config.yaml
d_model: 320
vocab_size: 32000
rope_fraction: 0.5
train_tokens: 886600000
MLP neurons of a small language model. Each row is named by its layer, matrix (up: input weights) and neuron, and shows model dimensions 160-255. Each number is 128 + 32 x the weight over its row's rms, rounded and kept within 0 to 255. Numbers have three digits each.
A block is one neuron, or neurons of one layer that tend to fire together. After each block is what it responds to, as a language model described it from the Wikipedia text at the highest values.

L11.up542:140137111168153156127110116105148130129114121117093120178215145131096127201125163117119151177156095143125137125120147096144129150086134133109173107102149162153225133157081130097141103181139142099178106162147191095120115149156182215143059111086149145091098151079132103126121128090152137173
L11.up566:167133157099144150139126139100133133093127099136138094195163170152143119158109148148101079121158095089150134107167161147113091049106103037095160141161138137148170151187149112139144167135139158170152146098146109100142126058057097118130112164117132151182136130135114056104113131056128071103
L11.up846:165069158122125142103117137165120148103128155103128101183124187154084136145116146145140164091140073114146147101115095131054119089075102141140111181144186154163166134108133105123109127138140170168143115121187081140154125136168123085181107132160103163117182127143143120152117081106120095120
L11.up1127:176120218157167117136151155087118171128061075131097139137063125135039172117086162083162108146155140128166117084163173111100155068177119116109152115178203191122155153106156125115121151165119184099129145140148134079138143133137090109079056079109121120083158127135112159073157171178158033127
Responds to: The article "a" (sometimes "the") starting a noun phrase in running prose, as in "have a daughter", "worth a total", "just a ruse"; also table separators and hyphens.

L11.up51:125145097121191141174139116118126126149081094114032133088160160140083166164080160122146128164181186122158134136172126166117167149111143114128125149186142093112183137174132151180178185085120145155153131221062187105116106152124120141133072056108201108148122107103171089104147158147145071133
L11.up95:135155131120143102122094125110122118129043135169082140090153139135083126123093132151136105167139183151091128126150173106072158138143113143151153202234119120144126097125149131133130120193087192161205094085107119148212113149155121126100063095150119108158143133108183143114076108223056109120
L11.up997:130095104152134089080082201120156136106111146136114138122127114166087125128145200116109173158100109148151168130087164097135136108098143121179096145137076137158192113100141166083142160226098157181126204205181140144139095123027156076113130097141134105101172056149137146127107149112127087112
L11.up1258:143121145110193115144085155155072104135114110095143132094154166152101106156184147116139072166110124152148133120107101124140146139099121128083168161146197108169138085146191182169146227159094128108095170159119189108125087120156119168151110128157191146062141093139117134090104146087079131079
Responds to: The leading digits and comma of numbers in table cells, like vote counts or attendance (6,941; 65,751); weaker on paragraph-ending line breaks and date parts.

L11.up184:154158135113170123087154159147142097122076102161097130100183172129137121157117111134106121146080101099169128068219128042114168098106104069108161129127203084127162150118128168177113144069131095141134139148114118120111142144141118106126102091103182114131166098133092126130174097113151116080
L11.up273:200185148159135083153119136080111132148155109156105153121138147095085176132148146185095134123064141129134128121121161118134135093160160130144085133111115122092149080140072176114185173155057116134166141158138168136101100124142152156153081110146074129039142095119147132145121119157155157125
L11.up611:118151135185091124149187102144136097144149152148198176097126104199134173138160138119087094109124099107126158158097135145122160154110104132183122175194067045156117187112112126184137128182134167074066155211070099088141129105142136186143141104082134193104140107098116139118102113122214123148
L11.up974:100128045152113112139129175108084134108105125129141106174148173097132139102063088109105151178089173139198153071192128092104164047163119033136114164189116094144151150083151094115171151143142099117144160107123132105090055120143165179104131100050136120167154061147106141081135115153149184134
Responds to: The apostrophe in possessive 's after a noun or name (the city's, Shakespeare's, Women's), plus the decade year before s (1880s, 2000s).

L11.up26:083167169152106184120113108076111151157109109126078165107101082217139091096158167104155156163102114147136115103166114102110170162153147111106083101118115153147155123159131153150111105127098186125082137131152124173139138147127111171095076090083085172132159092191048181122127140137126056100
L11.up737:096138155165109172165086142120074117120137138133094149081108086130149121096131153125127135084143149110108166167107189127139180066146156137141136178113206145158145106152168091217133100072023176099161164102070127169100134098125175089143118105108137160148128157108127203157109045136123119122
L11.up968:134123094136130106122139168162077097136085124138081149102134113171051134111125187147161186100127076121117137105101129094133164180124144112117146121111152133107156117183198146104138210098157130147147189170180103094094123135101127112128068071178220106062141059116133110113163138100135071131
L11.up1126:102150179130103139155110139124193152156075088151085128076116089127158105044171108094095108091215100134121145126142090169121113158162153163144141133152098109102139088092185160161126148090113099117092166154096058125091120121136161165105111077162139102159197150083140074116082095118113123160
Responds to: Commas closing a complete main clause, mostly in plot summaries, before and, which, where, or a participle, e.g. "break into the cabin, and".

L6.up283:180157134090115133118171051147138055096085122135148156149195154126110086180094088107109186134152092078175145128147128150115174135139078118053130158188102103132123103131198153171146120118142098137154139157100136186155120110118140168143120117103131160139148108123159106102120161152102165139
L6.up487:185084169150120128139127081144140112137131119156125131089161139128100201102196133116146107098128110129136081148158163142125177154110117086132111093150171072140163132098138159134136121152082162138172149140114108094164106087159113082131039089157099161188201132140156126096153189153165068075
L6.up1205:164117090160145130144081109114111124106122064133145125128132115121045093106110171155122091158123172081180103079159141143102159132111114092124102107173170125162121091129187150130114103092079132201150132113186152125179145127063129115141142167100188126180154102140145089120123113122173137088
L6.up1263:130214096150169142108072099078128040093128118150100163153121117140098117193107152121181207092151174134151127107136077166136193140138133113159142184201197054150121115101127148110153092093129119137091100144182221124150155125151085105168096111120126108111169077186107160109090064051145124100
Responds to: Mostly "the" right after temporal prepositions or at sentence/clause starts in Wikipedia narrative, e.g. during the, since the, throughout the, before the.

L8.up109:094117099114099147110163136153149094120117091155101158155123161139159118153100124135162181199107082126135104089150137111197142132099125084151168131143165103198205110119144112157150161140128128112141147097184118092112121133133144135069127058075132136111097097130089187108120146115072141178
Responds to: Fires on the apostrophe in contractions and possessives, strongest in it's and what's, also planet's, club's; weakly on verbs before a suffix -s, like perform(s).

L8.up1218:110128142177137163085144131060147089092145121173111125191129170162117110148120136107127105166114104090114097143147179135174151123142113156092107137117112074121087148094107092092183078130160114124074127218140122168121147127138130117100074136143100161078133095197143165118115103113162101121
Responds to: Determiners the, this, its, their opening a noun phrase that refers back to the article's subject, after verbs or at sentence start (included the song, found this piece, The series).

L6.up30:130119182076157133189171129094106118121105090102110144110112166126152197123166167048123103134111127139118176090182119110118162148119119169067146154191091140116140164156156142106180175105091125160167137141098113114154134129138124111053115162124058142101182117173177111144116117142113095068
L6.up765:152105104153142141104153165107098089042088096192133159079116120132130084175126152067158121100128110114054195120061132150148129143103144121173150078152095138094184125180084168157113149157188128151073149224084147201195124039127093115171140181126158149133173139144109155100140135086107063101
L6.up795:194107082144178128120118111089133103131139105189125162095129136165122162144127127108121147076149150111146148094148169169107179121164148146091150140161121107153183102154076169160172140100093123140141077226132135187127147103166124040149093146102115150141154070117186076152127126128138177151
L6.up1086:079175079134155126135172123152131138097114104187084143113142142126072092142146167134148130111070111139136121100139125170106150156172170055187104134173093110140185148091090109072133163139148136170186147165144106123136154134135111118120106099147151197116171094138133149083085186093093084155
Responds to: Commas that close a complete main clause in narrative prose, followed by a participle, and, which or a list, as in replied, saying / ordering / along with.

L6.up417:147140124173113146147092117117056144114141114139131178112149137118071136145141088103095160097122130162134162143166088133158148096160114108097138091147111059152142076142142143141197113097106115204205115079138154118165173165110121129112079072133196179078139090149153127083084133103119087168
L6.up800:111177108177132159113103109136091117101101090158146156109139114134119187126131097110163084075147112167117139102152138108116169173164180147168162116160198040175184124106139105154177112132150103174130138151084168116087116094093084121169106090138095134158175112152096118093109147081108102094
L6.up966:158145099181159130162185119090115122147160119151110085162050180098139111177113136102104097111125133096179193096167105148144171116127126108099166125154104096133108080173201142126138055066106140159156141129120144129158150161073105107136168111125153162144124134144120102071034116143182081162
L6.up1039:126141081152159075157116108121098107139109082136149188134127163134138129119108173102138078107109130149147106071197185101125163145156125116136141138189136081125154120110138135159145126107212125190137130125109132127115164116135106129194078097126073143157150131148100184101102088109076104129
Responds to: Boundary tokens in Wikipedia text: paragraph-final periods and line breaks before new sections, closing == of headings, colons after infobox fields like Venue:, and leading table pipes.

L11.up81:154113119127130126142134130180121139083107100162070115151171146072080110117102147061138103114094129093140167139191197132127112123106222104118189162202190078146162128127135138093156191092102183140216175167102133141120074128123099073110132136150108133145152123143199171140125166131069044122
L11.up583:107185139157166056097138150095118192095122141158114125149152138125090118066108105095114121168162073129159170103154187086098121164094129158101169098171165111185160110147129153102103175181116177125165183145094146118147110156151135114113113099133161092110123129140126131135146161120132043081
L11.up647:125145116114152140147121099111117156124105094067142117129164132061101172195146133148106129084201105074156110091154106096107106101132081125113191177098110051127131172125151165119156181160042157138099159111095105097141119123078143132120124164135142142159153118116103147069098129083157083158
L11.up1206:104143126134135133131122128101135154091091090120070106114154157098139130200129157121181085135200168143146148103189170108091160163076152078125148126133127102182142182126128135142142185116167138138096118129079084135135148084131138153159156139100183128136150128126167143111073176163120107120
Responds to: Opening quotation marks that begin a quoted song title or coined term, mostly in music articles, e.g. hit "Any Day Now", song "Bad Attitude".

L8.up1049:140142091161140104170155133102140121107090135093151121135115171114037156185103097130118127146179098114120092119118125199122158171124104168179117103126159088130150149150185136152185137091140130145167129149123122174096135140107135156174105139113116136114202109120104137116144150161133093176
Responds to: The word "the" right after a preposition or verb like in, of, from, entered, starting a noun phrase ("entered the race", "in the same year"); also table "|" and "(".

L8.up787:150142081075136149100200153115096079079115150147069143147157168149112207140162147111113082086170153133143150086099166122148122121204138162166120138148129102132105190121088175117210129151116145148086171124098155103162182064163090097164107107120112148144121117098126131075130157126075118074
Responds to: Adjectives or adverb stems just before a noun or -ly, often of degree or intensity, such as intense fire, avid golfer, severe discrimination, quick growth.

L11.up186:068183063151111145088169128102093169118126121098115117123109099149088110110089105121146094129112082129136155097133181077158149163204163089132166090146143084129160120132117072119179129072064128134188128157151120088112123140170205155062114131113118164125140117084134098098123091130113105143
L11.up330:148124138170138126104142162059073116106130053083122177132190149087122146097152118117135157123207111147132135090148154126149045146127138128111111182146106124084101098126073159099148092144119115138100127112120078130166127134096082149164141118070147111072164076106152140096128102153131089111
L11.up535:095081125133119140115178116113102087167061135146088069127143096181024157123166119071135194110163108087094066110141161083175173136195173104178123162184125110147099128128165129157080103096059136195210139157160074085102137197113137145141117162087154101127135086138150129140088137128106088136
L11.up1000:144105120142123060103147146069104188075164149125135138112140129132135122146138160123116088089171116114089103107103100112129115103171198036050081151143080117161105118097130122162110155184167110130118118117158145156128142052145106167075130134076165116123167122192141105030142115073134052052
Responds to: Adverbs, verbs, articles and conjunctions in mid-sentence encyclopedic prose just before an evaluative adjective or phrase, e.g. particularly, increasingly, become, a.

L6.up206:138167072187137072155114140068071183147149083165094166167137137098174111175152071153070109124153134138188109160147201167127120103145171075150087098155153101174161092156103134131176084131115102151115208165102108131139129157130117119146104125145069138134107121159216147114135122132148134167
L6.up634:125185119171132154205038124111121121113128072121146109118103157083155195169102100144119172091110132122154156108157154141119142148128171105111149116186153063205138147064178139114173149070117093144160141146117143127111139120140096088117109145153086135171154128148133149122084110066124129152
L6.up836:162109146156154089139074123131159136074126107146092150152172201129140132165090140104121052131143110115091119134188185084087188118142113113110086100146133103148145164153136172103146117116065140173173129139147103158154081131165069107101124138134127174097137103115095164067120127052133117161
L6.up1196:118136044188111070172114106083124141145107076111165129156153150144128184129105102163079101135108103108151079092135127131126136077133183163136160091128110123136128095165174126103117135146171168150193144127066091140130132179143152118099113123153155090150123077154162147132085141138119129122
Responds to: The line break right after a sentence-final period that closes a Wikipedia paragraph, before a blank line, section heading or list item; occasionally heading markers (==) or table cell pipes.

L8.up353:150091118182118115137116094080083127044077088202085125115128163158096075137147147098122159104162114117104130082123132126092134120095159086139158127204154124108156095136114162137073200120154131195111161170103152142115136129191114082116073125078149178136174152163123173167102118101112029078
Responds to: Commas that close a complete clause or noun phrase and lead into more, such as including, but, which, and, or an appositive.

L8.up207:174107165153186117173122170118131143137099087133108099094106169077174132138120088072173110125183078119141163151166135125154175102183108125134152186155083150132139163143111171128202190161069122129094095179091089126072136102093155125103137180072151112106173104144126099111140072129116135077
Responds to: Mostly the closing == of Wikipedia section headings (Plot==, Charts==), plus first-sentence periods, possessive his (until his retirement), and foreign-name word pieces (Koo, São).

L6.up415:125094153164127139119122123086092133124109078140098094085141164151103160145133141123111175097149140127155149204108163126109144172125135151127136175154110113087139107113146150199099073162108127126125149124111175130120121118129123123129164145113129037115199052097200178088100130122119031114
L6.up841:117150136098129144147132182078106143177086144121102104106154169152112146218150087150099063096110092131135130102163244105138162110154159109070160119171097063121153126137155127122102100125098115173147128135133147106155102024137089144124128136096153068115180148089166076107112119037168106145
L6.up1117:107125107094157142017119120087143135124172130118111172124176119143110115170192105157168086127133119146159156098119159151088098111111109131122122154162105143137095118110072194192080060151088183148123133119161134057092131102145113136206132119163198088078111115087145166024101153072088093095
L6.up1129:153103070115170085181129196136053132153076141144154116108181166164145099119110131134084117112115120122165072134117166128100125115142114124093114106161158106149167137180105150134150118140083128105129111144195154128142146112108136101100132118152074092140137154134105140080145102058138083153
Responds to: Quantifiers and intensifying adjectives placed before a noun to give its amount or degree, such as no, much, little, great, large, of in "a lot of".

L11.up676:155158141135160056105116117124110134128120164120124142129136112108146141205124122105150135139148138170171093137089191147106139135112126103102114115101105095181109173119148181105161142171128158131166178109080113251136204152108126120117071125133144123085134126135090136086120025088124118117
L11.up699:128113110101162152161139188115045127155185082132109084115123127143195091112167145123114117143117125147116191095081076121163134129156173144118110220131150099110146105153164122166102109071127148117132117121157170112131123104157128135103094109148129146122150076168158164121132177165031086127
L11.up738:135124147150111117135114131143156135051081128186141115093089147136105143128139116104116224117123130142158121162113120070115151153182178095149114131136152166162105117074135145108167127137133147138124178152152106069145156140101151135119032174181163172101177082155206096109141144110107071097
L11.up1037:100141162105162147168116160153128179082155079153130118145106134122084118163160147207178138168079106101123149185117170100134213093176125120100121174140191178131215160133185149161167110156166124085084138110059150108132168099134138124119100100160135161146125103131127145147138079159096078049
Responds to: Mostly "the"/"The" or "of" opening a multiword name of an organization, event, or place, such as the Los Angeles Times, the Lakeside Country Club, House of Jones.

L6.up152:181121173169171181098120079110115121055146110162138127156156153103135222153125117138136120151130139079129090083087167172088136135132133117164167123113144097164154107108091129175118144140080147155120122121114118104180147047141135088131135087134098101134101121134143126126079134121134126099
L6.up372:164173084102162126093080124094133132153114133161096162100155141095142165105082065142122139183167121160094117135147139135114172096120152093154034155120108124140184103184176108177162131148185085177161152121162150114102111185183192110115064136095099154122158125113148154110167157135171127100
L6.up676:181137117086169063088099112107157111115080120142115116140178112046121119074112138094129113140172173094113110126106118155123125139090157104134151193160164076172133118092132129124113093094101103194128168113144148124134154083108117142094118132091090110117125124171115144103088172101135148143
L6.up1185:182080166160155109109132147156106121075152097146090092083144158061135160091135123175118074130068087132144115137167133150169160110123096092168129166108124126118194131114169153162177149149058139173158201141163099070168122157159140108122129188116172155146125140148108114085137114108121121044
Responds to: Mostly the apostrophe in contractions and possessives, such as you're, it's, men's, God's, plus scattered word-piece and table-number tokens.